Part of a small language model's weights: untied embeddings, 687M tokens.
MLP neurons of a small language model. Each row is named by its layer, matrix (gate and up: input weights) and neuron, and shows model dimensions 80-207. Each number is 128 + 32 x the weight over its row's rms, rounded and kept within 0 to 255. Numbers have three digits each. A neuron's up and down rows have the sign that makes its largest values positive.
Before each neuron's rows, "fires after" lists the tokens most often just before its 100 highest values on Wikipedia text that the model never trained on.

fires after: " H", " h", " L", " l", " Y"
L2.gate527:159111150191119085166097161159153146086198136109039121099143146172097145117145216156154133199097094080109094100121140056160143207106086100152108148116114090132135061126180145130206126128102211180157103092144131146117128192121120146127089128178154137141088145148046128139146110119157145137089133130160133125126143166129190143153132111141066149139102133155172150118126142102125126159167
L2.up527:142135128127134136130145097117088081117154065113099165144113076166070156133095111131066069148190109142143089108098110105160135128151195139124149116174129160140101119134084096104130139091130046162121159178155124065142199146131123116140136105133150200216136121172087125128120104141183141155143108124096138156133115116138140079119187143138120118126169111116137107133092177193098089138170

fires after: "\n", " ", "1", "2"
L13.gate294:107117103113102191084097117120149150110151070148162122125137106159182101170220107129162116117115148110222146109163107141098129205101123077098100146124112185157163137085141129102108147155072164160128201085127131122196091169147106130137105219139134051141099173164173184132135149170085128097150143126166175091134135100129141109118140178113086082173106083119121091121138096095107103126153
L13.up294:103116133176147069129127094161102101129101188119078155055107060130151099137129097153083110139095112183142142172142073151095146076138104092080158094119070095102049170101129117093115145140086201195107103178184115130135087121152138142129125150178143147136146137124128166119122176164144105075124141109121109086158141115090101103151077095112182067085192128096133068110189090154101130167082

fires after: " A", "ou", "c", "ö", "A", " o"
L7.gate694:065113074165109127173153152130168110068120058210115112175091098128065122137142142152103142159107180084145149096123100126109163129135138107090113116153139147162194091138188142139169114139151148134085160104105113175193156117117142128149140142135150153141109113122145141123083098153105137111056130145115161080133149103187129096153091170165122119138202115139137082180163151153137152133121
L7.up694:108080108139116102122144195164216119131082114155169079162084137160127142166055117090108104176120166089165082198136153147149102157073092142130125089111143157180126073082133129174129090135136118089107099115136170186159113107110148070130121117112123119151170137101079194138154096115173106115189153099138119115183154115171104152123078076106081131144181167153173118138174144142122126116067

fires after: " ", " (", "–"
L11.gate663:117148158061128134100140153129078153087127164151124150153108146136098171163102132101162104112105124109104161114128114131119154107097134117140049140100127193126035111111138158187123102046158130147165144086076146102132110171129112112131144118208101142096190156163121110115141138111123142098146133135120103168086139128078088173128205138159165160114170133180115120127111155088135153172041
L11.up663:147148090119135151122137175111182112090078119141166168135103068158074193198120146158145142146151163076130141141126137140118105063098181128107158146101102139106071121122118165197106139118089130142163153113149126158109091153079099121118161077188094134138078148143137139156091136152111089107155112149136102164160145130123126125161157092095188136111141094160139183112150127083090121178110

fires after: " m", " M", "al", "e", " Mar", "b"
L8.gate127:135132075098110117188120202145128144141056158121112134098131133154064091187103121090123128153138105123125191122133112152050141131119138160124140064129143132101112142085141101097163126174134143109123116115119143153080123111113145094211170136121170150166124135163080154129134136128127131040119114144095120138143153126104123146125126134184138175128113095120117084186110159132115071167148
L8.up127:165105130129134101119170137141204130106158100150126120165172100154184147200096107143124113140173100127197131161161164166154139135058155161094134143185107127124140111101117121128186064148142135164119092160144128071146113094143143104142094066145142160165119120162161144177171095069136123125071138134091140123139129115115127140123064113185154070132145138114135161194090130114034104138168

fires after: ",", " A", "o", " is", " t"
L10.gate449:125155096155088093128140057044078112208105060084097106124037145096156083147097156093134118160113105134162141118134122153127144125084091080136120133112105162144144118137106148169117123050153233142134172160076150151163113124133129098117134133139118114118120116174083121113091097141107123131130150165116079096170197203135146121185133195135113151123155136141128065114136149100197089081165
L10.up449:131144120158114106137110156101163138165117082103131160132148131150121120110118140188094201120131087105185170111129157151156156155121101133121134140171052166110106139185191079181145137101119134091119180110043113159150084150079148087149101054135128179134162047162183141147082147085134133091100145205071129099105123148084154140147114078078195129155139161136163104133172101159097107128074

fires after: " al", " a", "r", "le", "a", "b"
L7.gate472:118105088130129172145143151107116096152148151116103161149112173100139145086140188087133150093100047173128135176125096136097101162126124119127051117149106149129122145063109138134141098156069152153106092123136099111116121071119102135166131141166130141124111076115147177103121076137097158038085180089138140164194166170160089092111088132109083139091166129097129051144167083140096062116097
L7.up472:119144109157122153131106135078076153179106162053129100111166099128119163134126101103117102151161115129124100135092118121091111175134133094123087103149053154121096122079098109124098112129129134133087135162076119069095178077152120148153168139083137134123109100118169139104141104129175147164163132099113129142173135148111127137079065132148065099167112072111142138083101078094146116123116

fires after: "r", "ver", "f", "g", " f", "v"
L4.gate549:128090074122156183127086140145069129110130145151135117136148082140154090195088178116174199110134113166171202057110141117116144121100154147102095167168149186126093066086167086159134156150109129125117101139064154139128118160092152161079148120146166126178148051155064122096112065133134150113159138113155156113137124115097161194141124140120148170125116121131137104209138180221134075100125
L4.up549:087112140142124131144096113094118102088093118185210090119177079103129138149138149101174065152122063120189084132121157150150080045089172151143145150062102161086122106096127095153113175138131107184069140114050158137088079129110090151125126144105116040135161155119088151112166094139122121117162106042137190164195091156177185133101155106133136175122133153081157135162123159131163140101135

fires after: " F", " f", "f", "w"
L2.gate427:095143083151188159116126142193131142064060126196095109133150081105156107161159136074145111128152109114107089078152163157079143110150114117114114192134112096158164153156067160161133148171158119156115160168144107156118147119112110121104168105150160145162161150087114122138097138127093120087129118074145148135139160097160141104130155113159129156150128111125163097202131139078116105125099
L2.up427:111094152134131182058119172133111135123095135197119113156112104145130162141099138108150129175078112104163166143145110157147175127100127152105132062120090142125226132113162147136077093147093121181110125201107128112100142188108091110065127166127115091137111206086130110143151148145115126065138175130184153135110123166135176094130140161107103134121122115099127114160113150153139149097113

fires after: "r", "\n", "g", " a"
L9.gate374:108155115139112121003126132103133118157093156114082118142146145133166133151145162125104163088133098147173117102144112157056126176102156085152144199120141087057143092090156190111145080178039116084149122122138080131099123122198094181175103126120076113152137091199113143085142091106159151128132119097108157100116042160133098115107145117105144148176141119156168105096146095103122133166151
L9.up374:097127116119091154100096097121115152117119199096074089157156107164141142128152109124111142104121125137124144122139128109102144178092132194121142172169095153102079136127099155101086105096091137048092148115059121132140164116154070195133153113174077145160115099127110118148168158095112098140094118125182180219182083130185154135134092083164110144064136114106104126138070158165065129139116

fires after: " b", "s", " w", " ", "as", " B"
L10.gate124:191159171135192125139129118108145134138087126174120175047101120171144151150087076140092127063165080082191163139074102083071139145094160159134074168115130115165140152133103160153085187119119065103169145173082137130116112121073102177138168153169075141146064078145116147104088140144126158130162079092084128101117092173168125147070128069109074141134117168139141036137208120130178117157133
L10.up124:106125116136136162146144120121138143165108192093149083134046048120125207148162163126138120096141117137182131132127117148160175122102136153159209143122121193158123139107097148122167076084091160209135137112113105118172092133179145156088136075097191146129140148140117100132139168149161156074157138113196220128133109186090131117110086201120162168053149088123145133223092133153117171108125

fires after: "2", "id"
L12.gate235:178124116132115136108118112071166084183130183119083099162105132098068101162099148141125133122103151112072104143097165208126120186156111133100093139155153150145120143128123058114116121098078125224153093098125160127166116107154191118185115163116134120121077103172149093150137097114139158115147104069160101110196123063103153096161084135099174144114071129143086115059090159163097130121189
L12.up235:176057135161150092170139158176140079122191118095126137074109078149176057169095133163092174144093078153155119132170165107097139083126090096088146096147157129093098168140132160154109141158075156178105150114199112122125113111120155127161114140164165135111129074136135079157094126127135114116142136129141189123103099119113057070156120158109091172055060079126194107185135110094130132197136

fires after: "l", "in", "8", "9", "0", "ar"
L11.gate648:099127101107122088146160130124121120095150130134202052168098097097090108162071091070141117093113131147149093104168142170122134154145117147127135131180111113121141115157089139174120162100111110115088125132134066123177139134140145102116100118082175137189121106024107113178124111076110130143129136121133121123170121154114137159136119159132105098139145070118122072081078145126108117194198
L11.up648:161094132161126096143168151168122178104135161120065111196133084125074116159202138147141109121139125120114139055122096068157127160151112148131068139168168052119156132103115101120082126147170151136113079133130135116092192169109129113097129122106184105107128137109113127131162166146159109130132118142115108161111093069150127136151147165132132127114081112144122082137168087191146134105129

fires after: " ", "1", " ("
L12.gate421:125114086171144139166168114146171129033108168129127158166118086132140149185109175119113165099105086107148148119067099100133134034126181146098130128108092172122156129106204132135179168073107201079137212096134129135139069177107105168123143160174139137141113089156130153132126134173138133146156149142069115129137085134191134207092162101120178136147066173143161089110120077114131127133173
L12.up421:103115130157175106117150133144134173096075109163222135083083055147172139199147089186131171107095159158118136101066102133124119099103138108118109153119103126111086120133152129166105190138078161106136200182129130149121128134097102105074122118134170143066103121158086159140134155127114082181145152136146145169152139123151153116137169133089178132113129128151194150125172082111107155202130

fires after: "'", "ou", "ation", "se", " n", "ity"
L7.gate150:125145188154229112165148153175115100121140185100137120080084064161085139156085188164171101097118190131111106116134154133088042137064163157102133089120159118137132147111113118123125161115119071123192171077143128138150168137130167109180084062117175146180200139135181125088097075087096186138184126134096110119093121167037144135136144126140114111184110157122103084071155163152127137123136
L7.up150:091145192127145121164189179125124161162087098078078121070159117163136147150114109123162139144091142085086083146063147179088102076138128208110085109152140090129135155098145158161152164121098139075125178085157168156126072110146130123159166122128113084147142147127131138113099108180163162111120118164167157156171118123109095116158116072169143111112164175116105068112101135119116079082106

fires after: " ", " A", " (", " a"
L11.gate52:134102142100190101148136157105066082074078137103065118177103155146117166151119116140178152100115139059084081096091138111115139161098134116186076116147105111147116163126141205184113164051109125154182137107170057114166103140069124184097105076142159101179148061165094169120127089127104157133180141088088076096074121130143120125121129081110173131159180113109157118115168140093135117130144
L11.up52:115134111117125159190135145098122160044098131165109078122103139174137130145128139156135166153125105129112099146133149180113184122099150086149136183097054122178124116090130148169134109095136081139168121100135091136072104079089085116139125042116145123129153104139127147154080162150117040185174102134121119135101155131104132096130118150065128118122110082114153104089158177074133085193109

fires after: " b", " o", " h", " O", "g", "ou"
L2.gate406:107161136163154089145176152146116084067093099098126093108111092150158181127102109147078097131076097134150096137077128115127148129133152085100156071117081071097098122107129144115169125110152145143114117141157110123170115151133098114140162140169099182140171139116112159094087092138096103179116151128073123152069136193086150145154117118087080118118148157144179165101159126172112061193170
L2.up406:117153134097102067113110185211165112137112112090160146114099128094132140169123128103097131130149146140124123220097149084126124153104115111137121099138102131136059095076101074095156115108120158168116119166152159143168158143104067101056109152154144141116159117099102113149177112133145152079197139105112147114135151137092154099185154085053118099130111115135145150144168143097152125089176

fires after: " con", " a", "e", " The", " and", "s"
L11.gate276:155129081189088182121050109135093100072128097149146193143130103120098156152067158175169137103120095135100093093162110137171109076110068134164037119101122124170139051082129074134145098158077090198142127147080068153142121123110165074223111146119151134106148118198136112156168117144185139119117130090131120171119180123143135115135102162183120134095178181122116068062133096076129116117147
L11.up276:229118113122159161153098145150134158106141083131131137113167160113048151171080127165109134125144086127140158106161130184122112131108099110172087139185139176159154118105164105125109119155097116183178082101136111134139125181062132156181095088120148111068064179179182111131083094093112069108110145139090125127140130104102143113111112161196075132101164152094079134104050140127159112101108

fires after: "1", "0", "9", "2", "8"
L12.gate616:162062154127087141156119107137210058149133158138102137187184106124128120085135202113153137123139116088155122079079177198055118205139063104121104148118131183144102050098132146138186144118112136167176134161131096131123119109115128131152120184092126097078127128177098161133089130114107153124142101173115104096133099108153102132141119111125130124095143093154072133067172165137195144132105
L12.up616:187132091163073095113082112088073114092134111156089124129094055096155060136065164116062129133125129106211106143117128119103122135121104102141118167114105129129110120119096138196114150077129173133159157036170126119124101105121156109125214070104078129111126100082206115142082158157188109140136127130116150104096128084169117072157089135088126131099142156152152165165117057092116140103105

fires after: " c", "us", "ic", "id", "o", "is"
L4.gate522:147120163081151155083157097142173204164148137170121181155154119084134069131183154150128090097127118126162081168093051161108139151094047160151082106143147190126109107095134146223111133194107123121119088136071109127107113138151133143153183125171123116146110086107162091060112106149171109112137136139113135137141089142148172124178137137129152148111085085150182116106124141173097168032179
L4.up522:140118118135139178163148114170144124139159084117111159101125149119143063149098122133102122041129106135154126068127135124134204172061157119153072119119144146125121110068133133178091122134060126123180161145095086119174145115198150098138138103111132165103145103136138117112094197084128108088130052155179158107152122171143105115141123170121122116105101125162135111196134171158190166166167

fires after: "al", "el", " pro", "x", " h", "if"
L8.gate494:131159105107127149134104089110140119141089159143088144129078105118103141165124162137062155100149077168184111142080102188145124106140081115125115094153118117143067054098122153159127108128176121117116176107130153146138138093126119099121040070103154132154096053148071082172193140120104095063148120131108115181112141145157092178153138174162114137124114105119133101087203130097154174114197
L8.up494:102128144096132198110126099157106103156169141159107135106115143134078193092129123100118140162108133135111133091091167125095122136099117109160212116124149172139149124049144088174155132137117161120135182165100138093136174172182115131098143144097110054176184131128150104134063155162085108126127146153122135103151198172084156180124169106160162095125143122171107192103096131148131174164114

fires after: " s", " f", " N", " S", " F", " D"
L2.gate119:146136161129086156127163146161255111078097160164147145126176122133129165147130157086150119116153146108216146191115140062117172143116141134178065155082136087118140131143109119103109141141116125088120143145016093118145084131152148158119088114121200122183130109129056125115134150136161146159127155122161153134106105124136133148100149194124134241074059128142143164155162175068148121099158
L2.up119:116189145137125181156103110172180080113133109092112067132124106170182130120146051120112116151134141139124095121144187130143091078186124102144213160131120161166080098156183127157128167145121074178175141104114105099147158164068155151065097132082091161111102175104165168126135200121113174106141105179109158175060149133142109102143123147162126137121110164100127097150099141102143175093183

fires after: " re", "es", " s", "e", "p", " f"
L7.gate665:123124098149245119083105162124143130096173063157091107127172158115061128134084191173121071132116100057152121102095150109105118111118098116152147123116105089125163072078094114150109145123150167103157153113100134117063143131064144129128150175121148145130112142083065177113154137105070097130096085117169097123161078060172178188188128143133150141091082171182168170163149119139098138140111
L7.up665:087108096126145108145128165187128154115109113107129088126148071088093134170135136146108120168153155181121158142207088133147156126103119070182091178096091159107097087097134138125189148128115140173168120120126111119172098135146163135152179133132129143173120112154082120124130155099106147140060087128158076125106158090150142114124142085176131158092107106163120153143113098160133148087152

fires after: "e", " F", "er", "ar", "r"
L4.gate102:069063085171141146100167147130122161079165053170084149123118081178107168155202162149130126069129063109159141166165162102111151156139071149105173142116203151115120119072133150138090096128095083129145107128116093159161169166091039116056109178075160132078142174132109152088184148121122155153102071090125116128092097116087112174128091148104154136156142133139127115157114097155109131137097
L4.up102:131140081185147084142083132162138137096143107162132150094148118158079085167151141126075158109136125111147129090109115148116130060101124159117136169147095146114134087097177095116146195163191144119101079118139146109104155101133196111098145153136125096146162157118146151123157143117051175179115135089088156036114128121101126192072085157145111136112149106150172081106113063147095129083117

fires after: " in", "i", " E", "en"
L4.gate621:128180152103156148147228151146138109127171138132125136038143164137100119148055099159098109156123112112104099097115141100117107240085140159150130087137079127120137076062105102157138121127114121186127097151125167151112163055155156058153139105113149143150142089140167147155086082127143106141138128095111092118123128116103137116164172160134113154215161133141171031123106102138144105155170
L4.up621:146165132079112138114241170114121119174165132122112144121126145133117110100063127102092088144066118083113098115097100131100115156150149131151088134159163128152066097143160169133067057122094154114146142175109139195085153121163148140138129113142110161125155120146145146147146131124206135086128094103152115041107120140092099075152197142038141135195083133133079063130076129121132097099179

fires after: " s", " S", " n"
L2.gate491:143177085081095114181147171146149117105155142136146136120137127115126119089124172081169133124163112054253102073108157123129169143128140134093164129130112074187143209132147160169079172159163119096176124106102111137156097126135094152148100149150116075178136160152159137131055148128091105130100083172107151133146169136114195115135165143095121133113163124122156084105193159105134138094145
L2.up491:112182129115111123106124181167105125090098139134165139089172110131134094133076159152156134091136171117155142087110166163091101111128180164103157103126143129133098159147128186183150116116158106086143125094099138138163097126085137146148122157131106143142083109074133112071065164154128105078135105195065163175157107129110230095121115107064081149108114117095201073150138179091120139100170

fires after: " con", " o", "f", " re", "pp"
L11.gate84:091083143143140156100125123119146126151079144105080193125120119092100151142115102161139135152104095112182152156113078152124169125070107128175102113124138174157125052076118116108082123154131186105087183160160097095170119117146150151196181114122092126166129117119143185134090102147165098170079079112139122090191088115124132158117146122172164127121168082154123182113097104133145103146092
L11.up84:163082115144127136132154163136100146157083156119210102195162080153098113144113205158116107122129080125178079199126097122103158082159086135140088110127127133083197151123139039133163112131171125125170080112197186125126183154089151097098106115176117122121079176137143159117059128149131127137100190139124167133140142160163049070109182116095045143119095126124130088110107147114110162104149

fires after: " f", "i", "p", " F", "it", "or"
L5.gate574:057140191090099134140156167166118144118062146089151100164122114147136110148110165166122149162124129094095059092157183146086103105065098150098108110124157158184136125114126108146088109151166156148124141165151088126106156104113158163122155124073170133134129090126152146142139135145089130113135110158193077102093134197080114174164142160115087124170151161133136133115120120188138180126132
L5.up574:121132084109125134109131133042123143127080107068108142125124127183121065109141132181118098103147109122131218112127142128109123139114109079113061110129123084129131084125148147145117093143168102071125098116163058151100114110119093221165057120127163120129123141152098152127097143132042090175116176120130077109059122118138160138164094148113111110138160129112117153144076104097113137117095

fires after: "ot", " M", " Mar", "p", " m"
L4.gate559:094114143102091118120076142205122176117107141073149128127198140106085100122149101112055136114157069129145150102185179143140142133103111141110159136143110161080066111143062162125141095121140106059133143104093112146142149145152128138163139138114137115154132157089127149187120072144146122074124128097102147147117117155121164143123129106104192172189112148144078155210125141092147071062103
L4.up559:142128135145194132172161145052130135107169085151200180128158075120093143145127121108089112064133178149232108127120055141164163119120130094158151122143130116094112105125089173145120145105119141096175118105188118105144101099134130135131155126083127133124130112144109139127102076098139163042159144143038187118088145102161198099095149109092177119110130170171113133148065078085128143104148

fires after: " s", " I", " a", "h", "p", "l"
L12.gate535:124098160049115136123116176102149116147171090141102140152199103125110084134090155125157118096137124086084134139124134150159105117123199111159143106132078160126157030149116158092136141102122089112122162146113105105173169108089128117180149180093121119123081081122080116139180137143103155099052140100085153160170112152141179172114097137127143112146181180175127149171187123117134060123109
L12.up535:057096093109164094145199166114146168153128140116138114105139157166123162173116123170026121126213113167141129145139130069124125137114135103137073079078129149099116118120058092090140146122116131084148096098092106120190125194142148106134126093084162117120113132119123178136112125125085100140124129110132103164084110111159165097135084127137139166094158098140117142157203128131155096160150

fires after: "en", "r", "e", "er", "b", "a"
L10.gate27:130132105075178124162124077108149105191086108170163143114096123105098111092119143160157090111131129125198184104153140166135136120142117062101150169092139125134073137182111145119082157146098109145118087103118150140083112130136087200082125160042141147124081125171200108140168148155184149155108158135143158135173169128175157136164129103099102101192093146178132135109138119124114054115057
L10.up27:104121090179141104133105149132112072122112123121155147158176150100125136171107162136175146104135133156140242121136188130134107123110085127150126110169165156075126083142167159077104095131139115121124127177171119194164163148179116124109054229111156168153143116134123108111102097159101112150147101171144135189112105153175114117147127162114071116117112129144140119102169095116148134201110

fires after: " and", "id", " wh", "o", "ich", ","
L7.gate28:161100165124132062101128114102132129155144104148154112156111156136168061066140137105059153088152140168197188169126170128090141160135109111159180178108049153183089118115104098152159104105178174134107134149111109121095122132137158083196125105132127149199145155167117089134115154123029151153141144112090134166133140129131159099127121144163148118158099124168117097075137102187118156104130
L7.up28:149130100155087117163097118122140140135095097151114111139130132184132076123149123139121107120116090112113135158084162127158140165112113172143144056112128138107117141130119114156113150127141114096157099126164153120125148135089134066088118109127085138129115133166096149061095132116073116139135089139057150167098138135122125130080086082112112095122188154112143130086141077097142194131089

fires after: "|---|---", "c", "|---", "h", "ess", " o"
L8.gate464:140148082106131144120154117114146122126158088179061159203149120127096183155130164107138104156100092073143088137110041147187130080169176119177142140145130117163163105130105148099126122093120144159113149170139095173165149096101171130168075124106135112124061099117075112107144137133170176093126095128103145117109107150113154111199068134189118193080130123122096139151110082142167144110061
L8.up464:165111124166167099081142181150171084182072162148144170157115151156152172081121172081108103139166141090182085134134104119117129121117171188114139115138172083153160129155147098103084174222100187115085143112141116137136137114154113148120128110079151081107157128139112082167152152125104126068131077124160191101106141114152144093135104108198135117121141080106132175110160165187140131142084

fires after: "t", "s", "as", "ran", "c", "est"
L4.gate363:108097093098075119140151061110205107119123123159130136105152111184128140176165091188163124116107114069150104176124147122152124192061150163149104141160117118180179098121084149172165154161084083114138157173172199130130202118113154119114103114141151123131069116106126125073149144124152122159184055116079085077115086142114103072169131118152159092174121118133152113176120087098169088164161
L4.up363:109047100086133097160119105123180111079155153134086138089100066104107151115108148177164105112090155118128121113131098118097160108093112097111161108164059139164130114165054171068087088153137124150130069133075142141120199129148119165129107113067128129061156130200116054065219116148146108074132112061174115082170091118115101131075181173159191134101117093084095095121138197113133085089115

fires after: "m", "l", "in", "a", "i"
L4.gate408:101118110146175109175097152112120173126119080125134053193176121162138138151083158100142081104151132112111135143139174142135156165073152143110059115165098127134137142129068168152069103100114123107168171167117158118155070173172169196100122097101179127116123137070150142141123135115111064105116171138131102188099166152174153141092096118121113127099115133106092156153117119124125154123103
L4.up408:088082083087144112087113148120068130123168158137070123192112095139129143166197103132100101106113149135127075166159123145158167075141072133128118107176138112094144126137149158182097127126163078134142108132081107185136107177117099134129122085128169139130142085142149084096161130166144162102116122155058130163094137067098138130116186094100170140104144121167169088125132101098156126098160

fires after: " r", "es", "ub", " R", " re", "as"
L5.gate613:081156093115109109119138172116156094153169135100102178128141167119110155111075138171077145132184151117179132077087107154106131077075108141128174121157150121092124092075175113128072120146155160130153159178099091103067144148143077167046167119104129154097130173075110104106065143166126096155151134099178128114181112162088136152113127085157155145155079045172092151124117080149124138122118
L5.up613:101087154174098130097128138104130094118135113110130137075105078135130132151123069181159107147156117155211141116055099129158184110112143102166126116175159162129150100165151132161101147163062135121133159110114134139083065117162140168168102142159139142118113180106121164119140145092123094114121114071142117123116143169112140128066159075090165115130145159126087140149165156203111175132100

fires after: " h", " t", "h", "am", "em", " H"
L4.gate579:126107161066126150107123095127218178134146126088127147149147100167094117101057238088145126148125094132085175095036136163127108124141078103121129111121087133126129068100158110111097135116079106113146125096133194128145127180126172118152112157144151139137134098138081117094126126139147093109074166119159129161109082201165142086130094110152086095162053132129165142109107162138134028180126
L4.up579:132148239109160131181133132149146100116167161136143173093154123133094145091196125174178140073141137139160131119056131052156094117151106147157170146145110192189116112150144047108159112136090139157149154145030146130141166144131095196102103124128118159148116121104190054119220126155121141150126151127078145110162070143132114156101187140125136084060096074117109130176126172113057153103148

fires after: "o", "ro", "p", "h", "l", " h"
L9.gate624:070165168093119096117084100139117116165130145147163111132120142137163110124081100059092123163136147144165156134119153123080093186134152062132160107096154136127134114130083199128131124117072114099138152105139097069159150133153120065121092116177168134136094101090112151100183112095089166162090144079136102141106121205130175115116113192075092068145175096152125111239160161191108101110144
L9.up624:060118090111156148144123149122145106098124178140168127171145119163105109099126101168138082104171131080153130109183128099120100147073173080168108066122112125108153103092063128108106132130129104135116149095119190111145120138173135051133167117118104204151132103067149116143143103110084104136108179149139190156116105152077179106109145053136115091149148111169084108141094083095134116139111

fires after: "f", "d", "ff", " F", "er"
L2.gate195:140115099143153160104175086199136102115093102146126126123111090088103142156092146170137135107117036168067105067124131132122109063090158101056081144149113077124106199178136104111113129142128134131122105109133167154090073108119165058110072111148171148165124125097145163148128122132139127147168120168115115155116094064164143111137132052177110149130108096096085149180122113138105073162110
L2.up195:124158141143091135131139104163122116132125070135086085156122111129134067090154101173071136126151113205176091109116085152120158098137135130101106147121130084091124170174108120089099124125141118143098076153068173134096103157156135088137091108094159154123162157051155114162137143140091122106120116109225126133125137114082137104098139119162056172115163123046139151103102088162140097129143

fires after: " pro", " ", "ar", "==", "le", " Al"
L9.gate536:118109126204148095157146045099146103175141156118144137128076069144197138159168156126146136117137084130163160151162161134076147156098113134137132097097158116112059097126118148184161119065124144136119132183085130158142151112186107094164025147169192089155140124119091128156090178139180155108127079129130118147114134155105072127075157156159136173098114132097148089103103112107142114099188
L9.up536:124104140152050142201109153144068155085135140140143147132118112067113133104135105086134156117134161094129170118092110112131149123148078108176123148111154086104099086128150080156159112109080138131106144172149138071132142165203125094130213089110150105112134135153118145176172154170144073119132082106115156087133137149135081134114102110136121123175142169139115154144106077122186145105115

fires after: " Al", "er", "or", "ar", "ro", "e"
L5.gate393:066131085126182115154202120109111095123134082125115164125141143136098151072165179187145140058140132168126076077150166128153150153093061166123179077107145142090110103129085191175074165098122131118140148172120100127128118151147058126128131107079084172196110128100042097164141102117136176112133104108174071048107196121152144144123145101091111150157115174175143160071087061120104072122077
L5.up393:149092147156078074218080165142159124080108101075108134098125161100099137150079110113111154091116137130110162099114096177118131086139096181128121108115170125150093085120125103171167106129137108122127122166134107147085123156197140108102126201107183131127144125096061151107118096157049154166135078155162072071120160172101081144084128100125109147117155173182129107131135150161135103134148

fires after: "ud", "\n", "her", "ch", "en"
L9.gate162:146073130143106108138078156140214118108150084172140145060088106131111179117117135066179128115125131161137141150134107130053158082102117083093132092131127154162096099180170147159135067129141107173132218115100102128098132138115176175052104124095152149151187112126087159197147073121122134183141132156082123127137109123154129112125116113148137142139152133117161108116160148165093157108059
L9.up162:133128110135182103143161088147168119100174166159163101090114163167185127093114094128122111133180116173071206099110079096133119128105119118100177125186184175185158187129100087137084124110125107172085057114155127175160154151132173150103127176117180130093137137159106091134111101119156140111070147141191153115099169073195148144119122121139166152061142155190176108141185132157106160125042

fires after: " pro", " ex", "2", " U", "g", "x"
L13.gate39:086081145089085162077062108171177132137139120064170125082107146144121072170108129159130142110069118105105168093146152156112123093153131142183136134104124100089125074158152098117105107114151087133146128108122126103119160183104132173152103122160172141133074097198176163142142125091162134140109118064159151163094129123119106159096120156175148196137090125142065142149058119077120169098141
L13.up39:114187168145139137106099089147129186109159131069135202120144147097126156115136166076108137153084195103085096130088195167100067112169058134229118115102199142113137128077098149179052173128144148082133149088124157148110162126143125114102126123142115141136108079090178164084061149191161140131157114163136188133135193160083111138111131119129132083092167130169118145136098106125135117131141

fires after: " p", "en", "i", "p", "om", "b"
L11.gate579:146142159130119144187096166092097116124089091093102154117131128156158063176119141166135115106103103116146097136129128151159078139144085126123181054120151176175088121078098156176133123103084117156135121190135116147151185121119181120083121146160161075190149122067105169117070153201138096147139112113090125071134143182135145136141121115136101139186169124142152107146093135133122072119136
L11.up579:163130177116108104139210150144108190132110179114109116089127148108110074132140160167096113164075132156095184065113219142174109145163114130111129165175144161162039095099123100162157069113145128166105146158149121178085125133206119164158155117107106125152171155098080100153141108157088104164091154117191140134132094204106180168176078136112115180109108106108128097145112104131118115139160

fires after: " d", "p", " m", "pp", " B"
L6.gate204:148117142060141089125094097164124119126130156059111138122106120111099105090091074186134070059135159118129158143174113165188066114101143149115145082109120085168101188090160158169147102128135120138147121138150138143154086129095161122086128115147133124146137118085155169153143098180136111158087161122110190082132140166177177169195180194134101118131081119152025131161148138113188138157096
L6.up204:141088102135113140163129098069127139126115116164162100141177130091112122149097183182112128121139127178145166111187145188138154125096140089152072154140100175086126095105111142151104045177119164126109098104122141113181108107155139086081191086100124128121159078164124157123085135109135081148111142156109154141163125161125115113136131128121100154058103146164125128181164109056123165140131